python train.py --n_layer=12 --d_model=192 --n_head=2 --n_kv_head=2 --head_dim=96 --d_mlp=512 --vocab_size=534 --activation="swiglu" --norm="rmsnorm" --norm_place="pre" --norm_eps=1e-05 --positions="learned" --qk_norm=false --attn_scale=0.102 --bias="none" --tie_embeddings=true --parallel_block=false --init="normal" --init_std_qkv=0.0691 --init_std_o=0.0691 --init_std_up=0.0691 --init_std_down=0.0 --optimizer="muon_variant" --lr=0.00911 --lr_mult_down=2.0 --beta1=0.9 --lr_head=0.00593 --grad_clip=2.0 --warmup_steps=200 --schedule="wsd" --decay_fraction=0.557 --decay_shape="sqrt" --final_lr_fraction=0.05 --batch_tokens=16384 --seq_len=1024 --doc_mask=false --z_loss=0.0001 --train_tokens=195600000 --steps=11939 --dataset="wikipedia_en"
MLP neurons of a small language model. Each row is named by its layer, matrix (gate and up: input weights; down: output weights) and neuron, and shows model dimensions 80-175. Each number is 128 + 32 x the weight over its row's rms, rounded and kept within 0 to 255. Numbers have three digits each. A neuron's up and down rows have the sign that makes its largest values positive.
After each neuron's rows, "fires before" lists the tokens most often just after its 100 highest values on Wikipedia text that the model never trained on.

L2.gate314:153126132169114111116134131117127184121157103113139118108089093106124091184186142133194149169097136130109082103112095147114115086186132140173195080158153095099098179128108132167113168097072098152093100167125184112118167156098109187166156161163091125091163161128135155115137119220116091140
L2.up314:171082067087081081146113125095085123095147139137065119114064118071136094141165113140135137106107096117147173104134136094066113163108126151116146080155203071140147132154130155135135120178151071110110142123162146157134120170140098202186094147142108126193099190073089143108107086182093129135
L2.down314:137088144112111109181080102125102136071197093071101132141150160089104106178110147139173113092110125123132128150101151085120148089136113100115076067109175082103178091163157108185137143185088076163144133087139148123153142171140113188168155146174111127151138212140125141132131203153092117187
fires before: "p", "m"

L6.gate227:133162124104132126161127112125143098176101113164107107123158103082117110153124131179149063170198133087144037109054139122089137093122110179100113131097175099107085131132091110137105133159150098142120109155117104098161192161111120153149136125172143134147118127113137102101137146187098099141
L6.up227:138116145096126131137138151205113109141128181105158106151161111139138163087112091191105114113127107155093135102064125160081097131094110075118106121186198113146146104103143181180112110151100108126059152113077158158099154106135108146142104104160144130117136116164143153213127087113172187137
L6.down227:159126114093156092142088133182109121141119132094123129141153114069153087143098085139120110083138174122137107179079127140113126114129184157139098121144137095133058118143098159127142127122105102109125078126082124071136167129129170063067138046149089145108091164145051099122099244152164079093
fires before: "\n", "\n\n", "m"

L4.gate184:151095124125113137133149149121116142135140084152155094127150089150143095181149147115168109137134155169186065114060129164126181195101104145087143047130170116092109145123060134149148148097110163147168139140131129115133139122127088182177112140081155125109086107207086163149163112139097155114
L4.up184:111101153111115135106139115171213074095152106106133121132199135142115169111139066094142151104164106077129143107128146154155063068096088075162113109044095118148117100159184145136140120143102107135091081125142173107121152136137154123121058104097094091072084138093188117100155136162117077099
L4.down184:104129136106100141124142167149087122130170099096102141109123081171158073098109097112127103120117094149108132107107146110135127079126075024153131114093160145200114104142106151149112097095090093152156074131133136109174183085126146134121095099107138124083098076156095106138077133170101174111
fires before: "l ", "v", "es ", "m", "st"

L6.gate35:115152180133101134060149090114118150186129157177128096137063162206135131141064091129138103149096187138147000168164182104132145182100122146122146124160170149117100140089141070156074175093167123120109107104100138094104144155177141101146139118132139092092139124158132059131105144123109141159
L6.up35:048079166106157161146145050154135143094154091122088060111095157095145151153123094161125103067156114147131134147133137131110114142084135139152141114137177134107096170122132101084109094127194116168095145111108096093168117087127123129101099139126175171113186139124163158159078090181126173162
L6.down35:100123132167160131077164118154136105155082094082135125137120152163089133091149112132105127094071142101138082121059141135201122131080071104161117109121110135111082214123153078078139149152107107133084155135060140101130129143145135158097149139174110147129125103149127115166092161093114134184
fires before: "w", "k", "c", "ad", "ve ", "s"

L8.gate443:137103087128076132082111090144120144087127127141147131101139157103081125171156143037119134153146137158139119150112130138156119174137118175180043137090163188096090146124120097048130163158139151086162131039158158164066103148107111120130116131082136178148118133148141151149122138172113102057
L8.up443:153110083103062165166126119142086143157120084147168165099164141086137125145137100124143135152106147157121149126157098150102153103109201152201164082129133135151073144098105160160116105133114150071073094138080116121150119110145106093117120163138129128148125109170094123071094103137136081161
L8.down443:154063111137141135116077133091164136089086104132142141151086087128067178145128118118165154112173135147158148155156137108104148138206090130156109157182082087128167140121141109137130130103061131112088116090083159106060122145143085121078100096127099143084171148116057152140153135116104070110
fires before: "of", "si", "is", "st", "in", "ac"

L8.gate461:115110078150134136165104120088093068120189129151142147135155128101156114133152126077188171087132167171101105085112128148126166087130140138140172132160121067111131139146196163120137111165115127109081141131187118170064141169132150164111101095069149129104082089099101184116089105079137106169
L8.up461:138084104090103135068134156132056167101111174078136139095096176071153111164082111067136106101076125160134114117121169131102137161057137091097093174163121148166149123085091174088118125167105160156129113082107099084133151059115086166093172048088119088170107132131144184060078103114031130126
L8.down461:138147214074138153112097118138095173123134146144095129104111128105094165093134174153163124062163114124129107158069154096123103109100120075166142151182114137159110100130142156130098137108134135102139114115187161130144143094176149115194139156083041128145202163125097117125134113178136091135
fires before: "ed ", "e ", "al", "it", "es "

L2.gate134:120133092112121146106146154094153133077151183171147136142108121144109127124187122131160180165097144134160103112105144150150119128106103140162095118180112096147131091154083124159132082166163157135137092075122143126152200071144119123094125130152138134176038077129165166160137145106074120165
L2.up134:161105120143133153050120160123154125072149144186149099109094165123069142090170140144171150127120139121130088115102160172127108133104102147171102096144123070118134092141120127154122076167163124150078066089095169107143230040145106153092102109155086142150078081122184159182101131146080145136
L2.down134:160125142206145180090127135111083146092135147182141168125103092140073139117148198127192143160090111144072100146171110079138097149109105116169156144172158063149118090119154136140100054150155154189151155141089146092103111117165145128133091166203116160128063057147168139159111113086104148140
fires before: "ing ", "e ", "ed ", "ent", "es "

L2.gate126:165184160168131103139165075087103102126155147158160112153112131119125149170151164144207062115070119147147112166150156177114130085177128085170161096167098117127111118116135119171148150120153133100129149092065176152167151132102106147170136143220103174128106148137164127110085159117164109150
L2.up126:164119128144171127134094112139117104128156090180142070108100155110155178097159091143181141128107146157148170163164165149123101110199142132111116097089105063171111138088089193095147123109080166075107143142062112136153175090125127106186151144169111089172108142115124115118137103177099152071
L2.down126:124112160126145152101123140088153090128087187135109124115200173135139155154049106190134122124066221061130145092117182175086108143140097175127123137128141108172137159151123133072138113163112124085152116107118110146149175129144154123156169147161148171172129074116096122115138113155170188125
fires before: "\n", " ", "\n\n", "H"

L4.gate455:100136125069067154165122093094141151107173105169135103154150073098102129120149144121128059160140098075132081090141102150153104082122153116139101159122148141145178097185128149142083146147186124119101113153114124126092154172119052136172112089118151174047186122180166127155102131138133138117
L4.up455:135153138152174145155111115109129087234128061176164113139188182167087146111112127117171154085110130091105149149081116164132120048108149142140173140133112081074082163141166137146141100147150146114135116085133165070066142117106161124108088126173175158054148097093202129076080181158166107092
L4.down455:114049125164108146137107083098135131120102107102032096123166104177128144174134087127069151143136134164141108097122139112117126141154175143182123134197165122097102148174118149104136060075160160093101121185116117109097119118153135094096160123092149108096182182152054141117132170095102100107
fires before: "- ", "\n", "| "

L7.gate417:155086155132129104148100061151179188094149096115123097143170146066176063090177120109104116169118142187125163170123165127158084155142178142110098086098137090157151093167188149143171101139101139152126127126128108130085083112121091135145085142146163147100080103162157130119125215155185184100
L7.up417:076101129141130166076117171132146173132156117147147132146163145108175096158184158141069136119100105108051194110105121208152151098101155120223121097104131105116143128120117122127105112050108105092106093114147175097166159114149157137144138161164116157126120134144154112124102188114172154128
L7.down417:117166145128177130117094135111076111138107145132106178163105075168126142172095107121185077120124143140127109097118106108075134099160114147087157137145086130128062152102058122152140121144133188149155107123144143169087089166173135100095166052097097115162145145140022139141177058088166082168
fires before: "s ", "\n", "\n\n"

L8.gate113:130126071116065107124163126130110118078091150193091140142122207160149151167179150093093105128159147046103136113124144145163185167122121096152135130102131170158122154118076146082116122115166128118076171091081151121165134107146116043073067161165089133133120120067123101134080117148111096134
L8.up113:109091141177105162130136134096098186088180152164132095086099148172148147070130109115114144097111141140126138124173154097073147125113135121210130144151128132143142085128157140098063118108138147120106061158139161108136145145110166081127137102160091141108140163117156131154130144074182158150
L8.down113:125101116124103083202119107107116110094080122128157160141122108122103180094140108084148144160145165107148144154194174121099133166058073102108150109128075134080165154064133121112120127096130136118084150068040096105115158177098113099136122136120089132154138093085112194130149103155170134082
fires before: "an", "ac", "un", "si", "en", "and"

L4.gate289:110161109179119164122129085070111141090162119137132166142141138131121184208137105094160137138124125135106127157107054144101129145140115061087164079159133118072100089080129114128113150156151130146083145160199140114084180067126112162150092185095109146141126107052121133173143189143098112133
L4.up289:150094075159147147097110075080116150088132126119083173126094100113093097157143180143149141114135129162097121101171136120069115133171115086150140078129134096077131084130135091119158145158114104119108117168155142146180161110132097112206078172111170152143064128143157141204105108158169188171
L4.down289:159065113079158149149074166159148141177132135169122179123094156103117157114090129147181161173093116153136137170167111153165111076130132126159112136104117146086103109126109118108102120168073110127118136115134098099163112096087152134104141067154136107178123153113185131157188180089129138136
fires before: "p", "h", "m", "es "

L8.gate232:163127082097107135175181152124096168161092196186129100081097184074157130121140130126154188133149099077159114141165104106133094124162145140160130152100085131149154106165165143159142142150059127052082136118145087141108113131137136094124131098104158131159103143191164100157170143118080105177
L8.up232:141101139083114103136148080145173178093133147127167160099099142115107133152161093049128103165084139081112120106136139126167100149187108136142166120137063087151169103143126145097079167133142155139120068159163050124096095145160133186072135084113122145164116123097200126155093109117171110116
L8.down232:122147090120125132144102159184160123147116137079156172103151110124185111132181096065106130101094153136096113124136068112150059138042168134098186140150102057137092138070146173140147124071107112187055136118149141125155105121109163146106122118107148145114073148095042153132115165118120104121
fires before: " ", "h", "\n\n", "s", "s ", "ent"

L2.gate68:083136115139125149151153086144162183140156061198130129152137094121172137117166162181160073092118126146091137108155132197233113037148160119125176145125102152065106127133152139098104116102108134143128143106139126141140142132117072089130089121113174091105115136164162139118216138189075153136
L2.up68:078166128164116180133167074126175177144135073184139127151146141156162117124174169204175080089162121109093141107106160215175099059147141116139163131131131164122147092137132137110102131149085171154114101160117106139164146141123086121118106112099168079128133132143175153106173156173092150154
L2.down68:037174165175167152151106149155139115155106095134117110173160162113183164110068111139122187155148107123086184083124157124121151125163104142117134105151152098144150095182140120092059099094082166103173119170085108106171056104118134154087110142164149144118173111108084186096112111152194123168
fires before: " ", "\n", "D", "P", "\n\n", "C"

L8.gate105:087125138115157120138157081114113120096133122145165126172088117126098099161133084115114150096106085182133104106116148112136160123108101104093122127127155110120188130124098145136135130087065087131127157146167019108114165099059074131100091175147095114134073142102172101160103135150113152159
L8.up105:088120173176130061100132118164158154112116132120130128140077148121106071139135146145133105155149132110122228110160149136141157152148138105042148134162116110158159122135155114135104100154111118069095107099160094175131121114071136112112089159080145115131098188104146147087128127111105186149
L8.down105:153098144061082166138127106122184171186163133120120146124090123106183109146170132148151128118097151154113124148135145138117147132166155174152093151093174184136168120158053144145152115140151117098177139180151096159102118138105141139156181120095122107167139117159000148144129192164151148148
fires before: ". ", ", ", "in ", "st ", "of ", "("

L6.gate75:131133137146134102126118085100166102140165161152119156103090181141064166112146127221152064088149169088164107077185097057073102127127123140078080128082154084087157105167102132076155171077174125135118078189085159157117103168135146070102169117127129130096123096103083103111100162117116104136
L6.up75:103162118058167114145086090095121121096171104146109126103134146115127169131098119141093098129055204145119119140074166171119108050112120088064108157117158152123158123134140126190154139139097170113077121165212121091101125117144117078128124149142113132122107077155082125154105123092126139140
L6.down75:113125138114107186134135135113104163173133142111132147126132136142171153149068113174119149103129143130153110128081125126049072132117155161173095144161114114138109124168155139126133145111176133086120138119079087145121139120131117162114140105149113125102194157109087107098159113115173168133
fires before: "\n\n", "\n", "\"", "\" ", "ug"

L7.gate333:113117156113158114192125198145142202081122156175187125161154106151190166122119130079179074138117095117055092054157111166142132138117084140150119182146110103106117130120156171120121107152105133106096134151135110133131110130116036155169157093132139155139093117145068155125114116121159109102
L7.up333:130169142134143147058141149098095128083118191126148094146094082068079073134096151106160164078123144123128108120165184173118123118109099145135115204097129117119179170141109150111165128167135181105140086104088137123098148164111135084099097087197113146144138133141085144115101068133049065119
L7.down333:106073179119140082186097118156099140138132125142118092122132157124128141144119094146151105111131155055078163095139068123177101154152131046116121099198156153153121052088150111124166101188083119138172094142154059115096090119155084139150126120094127137134129169123131165070147112098135169167
fires before: "ed ", "tion ", "ted ", "tion", "e "

L4.gate134:203126183176143073119182157107101139110109094134083089161075141076160110077078131115117148173120131168119074136106178153100108151132136159122128070090178163142135127188121112125169163131108077117113136120159097124151169149095073170179117177112064116131161105073147108190065138148156090126
L4.up134:144139168093124072128158093150122113119132151111058096139108138139132153105149141136122104084122093096079084059082189114128100139138070204146096150146118152145117092129133134119101197205129086090143157103105142139149095144108149127180141195125138147122121113089124089138128158104126124163
L4.down134:135084127165159122167109136152079191104192069131055130082135188083127086132072168187176126133124123117147126142129145146105155086135152073121102128109122073113161106143163157166125122153140097120170174099138093113087113160151167155153131130150163124116119177095125118085117187160156122192
fires before: "p", "m", "pr"

L6.gate106:146080113148085134166187137170134159061175119149099146100171163098129125174118161097160165136154143178177080143120130119165167137177097160119164116179148189138095113131087168167082118104173153106145102034180137124166158141131147150112171150125151094147116160146107159152109122087129135097
L6.up106:181091111071127164160138094120107099138116093069143099137166111127165118180096111103131143080167132160207089128076169084123138101150090135122117135129161113117106104202076071153157112099169138102157091134201166119164163121076152181189168085117129090131201122118081164145091134101143120081
L6.down106:158116148133109161152109075103136113165106110143145144156141149119055143156140109144093142121143087119091159109167123108165118138146150160132079119123078175181165160151093135125146125162162099126204145187168135146131194082080155138128082125131168070099135129189156093135120112099107115176
fires before: "an", "ac", "ay", "at", "a"

L2.gate51:120190130187045106190153083173125076128093179142161107121135083078123112187143096086140130093122148104158121134114104156118162074107173124122114086127119162155077198139144150160158082141082151079117198112130142128166155067156114138161152107132100127140130118123165102136127137184100088160
L2.up51:124153103220036136200093118166109125121130114194144175106103171121133115197145052080113116121146172083173112131114098122097150082137160110104100135134143144102098201159139134130126148128081117083115179106116146119143168057150157132153079128155124129116182108124154097115111171177124110090
L2.down51:085132065133115146158111102176159166151121137105151104099147173103103159172150118093077129121160170118104122102124130111101128133138120132124099119154164172079148161198123105093148206128091124094106129063051099113159174070100151133131098080156143143160163104133134173146102211144098094125
fires before: "es", "f", "fic", "t", "f "

L2.gate392:066117086147086128136139076103086139110135129097158149166103131123078122090172095154164119111157078187145104140146105107120121081095058066116187184101117147143114071151184094144131117146104084101170157104143128166153115109055103139107138066171151137134068104104111125143113127148186114152
L2.up392:090142091173106190039139176107167111129075129214109117122109102114146122106140139090081155190190126174101119146072154147138167141117151070059188079181162122161126141148173145143106165162172124153130134107155111084130093074127115125146141106060171120117131074173114148117134117119080187110
L2.down392:096156134123069185126158133124122112098133115145109146126170169181106108127119145153096131171134117162189066100071098167102117116126210043106181199107117103126117164149114145094124134087148113138089181085142089137116127131141165059150160072136130106149161134151143117072078162145116086119
fires before: "t ", "e", "si", "ed ", "ic ", "e "

L2.gate125:147096156147111120113122144083129132083113156189169156143083131098145060147179130110142082135117137103108051114190183151183113143097125163087108120193085122124122098093136139140109135107158101159132190091099126128081091169128127113116141121084205131151089097127134176071184077139106069128
L2.up125:121092160151129101112080138151110040118175170186136112075131126039113145124158154056126088126140116131128086148140180133102091132116158064143130116182044139093072106134071126103114081114119138150082138142063122061112139152101124141106103092133153140140116064086128117133157077146135143105
L2.down125:135132150161155100182115126120100136077145129179126153064099118078118129149100133056119180116126164129142100097190107097118076114134143154139131137180102124120149067101136126151098108174122150138166176126055121125065096157124145159081135136117161101178129121099150100094114167114100104102
fires before: "e ", "e", "d", "en", "ed "

L4.gate143:143134127186109101164147146118173177044119168146134101099117119112196171117171138198141146201072102064112118129080090126179107122130112147129108111117116123117141100219144119112142124172142124157078059138179154099148186079135139094163071142130127118170178147146163110114116144106153047119
L4.up143:102135131136081169094108102149197142090124139146107074136055149108105131145158068127182144094135127052148126150156105165183153122103092109069157116118121133163119108153166104164123122183190113126117102151128113193106111050140139109111113063155127102206118090115114144106070123113135079183
L4.down143:067148173134133148189106159144175128128099161154134168101150097080108109102104109163175152163149085117105122156098122112107096119147050199146197132135134151097123107067226106091104156143117095119126142099134137083144112116108160156176180128178129110147121130198134153176156188121129091160
fires before: "S", ".", "T", "l"

L8.gate444:117177121166109208159183150079099104088123156137116084159109134133110147127104104122135138102116090094127082095106095165149136214186101086099100160172113158132104117177168117115112127126159127081138128132170068120131113135165119133115163118143157081163174129115157160154123106139108090137
L8.up444:045136098122223099107110141117168139139133120124062161096117178119162111176120082128110099125137143146093128076126125106130153027124092060128150133115049139139162188117076143144121143148186113171127138131138167095142139083134153167106127080118160121138126193124156139122112128111105138135
L8.down444:157105090131097127105131130165145120109148165140140049130141165078140141103089150062147130138068144122128161106107079093153154127114073142116147135120135087163063070107168106142096071113148144110136104169140111165119139057131174126108184141184094077080067124107128098099087145131123083137
fires before: ", ", "e ", "h", ".", ". "

L4.gate452:149053150112134109108072113124120147151134125095148053159099152162085148130122099138136165101125140186095066064160125123103096150100090131138141103108079128126173121138138118147152145075094161097118099148175062081098116148093131120142106111158118098127109152159152100132134103121070095111
L4.up452:073082138087143152128086107181164132160132063101094187137131118096120187124133079104081158126170127120100162121107098073125106143091123138083097077137127118096165132127111156102105172132160161150100120177159078103079084092153118116152137119163141162137152186136133131136113089129109154143
L4.down452:133126189135128158203173089164087199122118136108150146067172134080137124130143095074144116191078117171168108149089105144187126073157119137129123127112167095125125083115140121075130093171116131134143144167099108135095085171114151127126113108136150063139187178116172153134120170107145159171
fires before: ", ", ". ", ".", "c", "s ", "s"

L6.gate241:122164168150102122127151170072129156081094143113119077145095083149177129165112083108201099047166155163122119158107101191116139175104089107121167124084155084147101174161106101148121127143175127139126176175128109184172134146103118131167112121149107198175175180227098194111138097187177159185
L6.up241:111159134113114088123159112112095081065142104150122125121058093136156090161140133127140162111160101095097115170104114124153113144096065110172115122154126135088126108159113114089116117201076056148152163057091178048149123170150153118140119098118122132138133112179143094112194144109168115198
L6.down241:105156180117111119122077182132119083136122150091092149156083141125157142110133085093178173122090142128125081102098090136120141082147153063136129191127073093096146121104111131095230080122106117119108150141124158142145057069038181137129183157137115134074153107138110143127152130191123056103
fires before: "th", "k", "d", "f", "v", "m"

L4.gate440:141157131109074085215138157130135127062133169117181118148201104161091113098148121101114150136118181164149132077173149160173132095132087080067041068138139135153084176129133071090151086130114136136091064100148113134135141152146137156208120147083076085088101104169154109145103132142145139170
L4.up440:115142145148063106184113099120102118051212102125140101152144129154085132127131077060170132167113174188096116075104126129088137133116107123119102075137127140071121133106169081120123116072044147122169084105093145134199139105141161105194115140068198108082198134122115142145096146137103108111
L4.down440:103157153121153109183100133137147091134099143109132098121155153134106178149145168097119148171138128161140143169100179115126135126168059146118084160171175122129138149093157095063199170127085153139180095101121107145204138126117170107161195108155125198115148165105170055170125122134113157109
fires before: "t", "fic", "n", "f", "w"

L8.gate502:146089126124127084127160121127076191101151149119206135096121122137071112140153117169148075139134133119065098095087144156109112143101118109144233145128117092147070200089149127117147121032153126086107143165147132142102177096104102118113185145142161144164173171120089176175135157128097081162
L8.up502:185160075082202108127151125144113123125175078110086150146132123122094142170139117159113124119082163124124126102143152127074103172125122128096089100123084094137127209158091099157085131154145137131151133200148163136066128084169087176158185120151040114071123137091107107181145123136125118215
L8.down502:166098152137154092143148174121147128142126119112098140131187099083120132095152111142083145192004144146140129187124119158113158189129092126083153104136153145093101123110079108142141170150109151067133078135151115134124100110118100165131103153119112083162128150143109143121147201127169155148
fires before: "p", "t", "por", "h", "c", "per"

L4.gate109:193179143137123091150120138192119118146098066079159143133164130107103136164123139146112118087118118172149071067135144125188167100144095158114152071146139140121067106119119134138132070169105107087108139175144105164145181106100123129173184083153151127156135109159083152083122112171153162092
L4.up109:158169085167088094164087099162139106153091085149201108125125104102080118171094140151119133180115150109177123113095197107213144125131149144083054117143128171159119124154096088132128161187138177078129152175129127142139152103129162156161145119125162140176146127135163124131101079115178111104
L4.down109:151110159126130067143115132120099150122095092167131125108165184102082139156119144118076131048103140124126111149111129091180141087125101158182072136097119231168134212083123141097123133134132157049158147144123167148149148172151067117085179134095119128172150123138135149115197165133125128164
fires before: " ", "a", "at", "ak", "ic"

L2.gate479:072094147071113169083097113075174202142116176144113103116115121087141128187190115143136117096165138075164092109140070164161166158138152165073122155133132113122049088140137084149041160173063151136123127110151119128161114077158131107141142101129129114124150114146128167144116158136107079060
L2.up479:068121141086136164067067115045195195125125151174117069170123115113121099160192159167138113125160111058137126118135098148154173141158135133081100172154113133117056078158161092120086144162079152137131122119132132105127068090155133115098161126145136141133148084128068136116146206103081103072
L2.down479:054114170120138160104131144135182195150098167131070153109107085107120118112121122148140137123094119083119104149116104092088121143082128123093122171139091148089077094153130163041158172140143159126128151080143139108138138126125152152054124148177121139173159134077029142129170109099122130127
fires before: "S", ".", "T", "N", "|"

L4.gate225:075196142156162170095041128144096123083108125118146122108136153127132130089139129084077108117148082053107129105145112116055198123138125091115154145134062105118098078141106206100089144163133129107147160162101090090135088177120189171159172146144145099176124119116157114115161152096180074121
L4.up225:099151134157161217095065114117164153095118138129129126160145105139136090069136137124170099108148101096140110137131140138146186072123100152133116124207107107095118075146121148097149122157138105115185131162103132118124087140045133127138174161119188086172106112152135176092179104060214084081
L4.down225:055128131139101156119070167109148191150202103164143078164123158161082079079177144124104128125124160190138135079070144164167112121114116134129110167123178120138104089128123134141193100124145139138112111202156012112142144108102081107096165122050133144096143160150208116117143176145130107129
fires before: "| ", "G", "P", "L", "D", "S"

L4.gate35:096130101116100095137101122083071147090150108155115117053163134081151082122137142151116119176100154086123102141085174131091108123127105143148229105104130121163093138185127146119133170194109090126110142156175153115138137137179057136144126138150090077120109129178151125115169101176153146112
L4.up35:198143149114151123099115110126134141125118109152110113125049088059116157188157125099178157127095115175102078148079111113098138120150145111085109094132137124146165113079155116159113205111079177106123148100148201069187159118087158156128142123133136079135123122157132082197083121122151080151
L4.down35:134139137122131115147106092093129145136147157091135143086095154071138134128101170106106168166092132113125169130144107087140074096109105173146157090121130059111144059140154064153048171165122105116133159082135157137174137163120163189098126139158134101144124128125130154106139147103127105166
fires before: "p", "m", "e "

L6.gate36:111140142109124134100116195137092138129103145144113108122152117071149162101111181060157120187153099135175117089110159134154165136192158174091165081170128154151081120122146142181101139187146140108142157181136185143091055169135142141156098094111133111196133119137156141158154124177142104128
L6.up36:144075081125103091095156123163136152124115072135186108118174119095095075110169138159110106085089092086086147177174122108168133141133105131111109128170210122085119171114106155185151180141114137129134142127145085126067102124141066089078203109074162159138073162154132115157088086155179091162
L6.down36:083105105191108073100099173070170202123077108115186178110086096124083120135123112102146122142121083127139148149104125139176083154129139151103178113172102147147087092148144117146174178159210168116133155130137136140178106140175135077144130099163069098155106107077098180113163192141119078075
fires before: "t", "ul", "ear", "is", "t "

L6.gate190:106142081116106130146140071132183174111146104103108114123121103151164084152071215135141111059160106116103151098108119165137139153106186123080092120092170126125080093084158121195146178168118109111121145125138081144145151121152181115081073095152128099168089133111111115089133058149205128135
L6.up190:110148102124119171132066126144089090086149105123096186103139120153206213101141120134081143117101132195109183076115106174172132094080129115157126093107174116155103120125189168133155124096160079102112158118159089134125100125095138157141145095171122104116111140136085160082178192120159152125
L6.down190:109163102162166102192126133162201089149145133187176131142095081151117157218122125150168091133150196133145130146148138163103165152141132172105065114115126143139081087122133160131132117129112101136104147178143181113137082109155083143124130143105170088125160164153109126125102187110147075175
fires before: ", ", ". ", ".", "\n"

L6.gate217:094157174149074163141103110175140173157166168164079169075166132123195167091104073123113124055115152136160121115093158136104126121111067103053109093121156122076079118146168147176157090129111086168069122119139162120114152097117118140177090133095135136152103150062145108114093149105134157117
L6.up217:096143143150086169110117110112106072126111135115144125116148133096186131109105063088060117216155169106113129116151106124184079066149080116115148092134177130130114149098106097104103153116097134136108149080104129095128176146092115109207100118122140107098170149143134129170167125080153160181
L6.down217:109146132106158152095127213154114182141151193091088130115133111083172060152107047121128148132148128100136121134179079109129087150199120094081192136109077170156082139121115099115123106183140108162089139128167141139145089140104160083146151123170145081143160127151121146133196062149151133144
fires before: "s ", "I", "s", "r", "R"

L8.gate317:114098113059096186144123150112168050117138125156098153153161094103162108084154127096128147141124097189152119143134137201104191100079135138106102177100101112167114151152123121147102141142128143163076082063070131095109063077057123154101159103143155132093125140136109148151146132159121135123
L8.up317:118129111146135095109144140176154136161086141151187151172107162139093122113191133185150113113143144152159143147143068109122088149141088051154170175154112098182177182161157129174135115122090098166187152092115132153126159113094146169125161089134097090141141124140101126189108137068087122116
L8.down317:082094172088079119141133139094125143123149079196115141155132141159090099177128107116137132145136076106156131119087107101101134131120146103151137169066112093174134169145167137094171153150149101127175167093146095067120122140154123134121206101120138104115128130171135126147140188164184086113
fires before: "e", "ic ", "ic", "in", "m"

L6.gate507:123132135106105151103151115111153168140139159111079094123106128098140106155178109101143117120159172084159174133103166127179160142122161110070099151059190101134147118130183172132183108074119142130139179151152077166103149197108141071137146131075113145114088149145150146098130086145138168126
L6.up507:131157088144113183146046137075122211120145164149117119138130133139159128113102127124142110112179058167131139107126168055143141089173073109140117217120090130104155169114135141159108126069073137123124061120162131120150166178103109200068110060138136104108101100085121129126116121193149093123
L6.down507:102094149124164077198168162078120069086126127101133135152106096099048115178094154093124109142140152171086053109111144112143187151099112145152172149146102135085123161134131107157105104161133135101105093106106143126120108160074162110097121090188158140141142151115087152135116136143111164114
fires before: "str", "b", "t", "s ", "ti", "st "

L7.gate378:115119156119162148099127115111154176104121175150140123117153099193238078114150107175133110074111156131078142063112131165168131052129133127120119098123167120110137119127113187131067119120132085073117141126107070126118154124126149150138164174175130196210063168163117114110090140128140127139
L7.up378:148114145135140138163192082054120138109131168199101118115181131152131177123115129167128128160112142202126102153120155095135142125215134128151181137090077119127136116109089123117123186110152118111144106142093129146132144159163034090105126081145105146136154118106156131120107126155149143147
L7.down378:097095142123148124132064183128110114103072147110109144071094153134119174144112084153139149134164116167130106064134181137118120060132129141107068183154075115124138164123125172063125178143125134071144135098113099066135205080120188120092079111255140157108155158090111123125106119136066153108
fires before: "\n", "\n\n", "=="

L2.gate498:104179149092160179090097111122071154103114098066138142171182125123135125153162089152169159179144089115139115096078145199179108112073144164126102105144083145079118149102106133133150131156149124123161097130141134161171096162106144094173150144107092121116115187064202131183191121114160139167
L2.up498:128161158112188139093144136146088161141140168105122127122167137079151153164172138151176113147114091160110087131073144191165182119103140172115145108163140124078143138119132125144188123119178138114162089144170150137170084146121122031136115124087148108122138194119193109214192098102150149140
L2.down498:121133089207128205149140193140097131128064175104116151189126171103115103134126088161096134160104110125079161108133137118111143157138116156203068137122115166149127125114128181075111135166163108140126085162153095130098135191124120164123118162090165125119112128126140155197136024126158110169
fires before: "\n\n", "\n", " ", "| ", "S"

L8.gate223:166063182148180062141135114138104137113096139147128082139124158112099097114125145110134128104179138072132138141103081064124145168152177110157134120145165148142117085131117107132186154122131155082068101119111118201159099137096032130081062135167112158180141126127147136177102156176097091171
L8.up223:085131113091052114142176152116104098154116127170161130098080151131135144100102098112138152097152111145090140134185143133136064114151191157129161084138161045135112193137126141112060143151176161125147173131166123160057100108151143121152156144107118141100124070101116154148120122157156045144
L8.down223:104169133098131127125121133125130113176092119116131137128097164051124122114135076140150136105180111131112166139153134109170123163111109100135187119165127114156116047142186078106120131126222166129094132151089122198164125145141125128093130136104096098155146123153142179139170118185123131138
fires before: "ou", "t ", "er ", "t", "er", "im"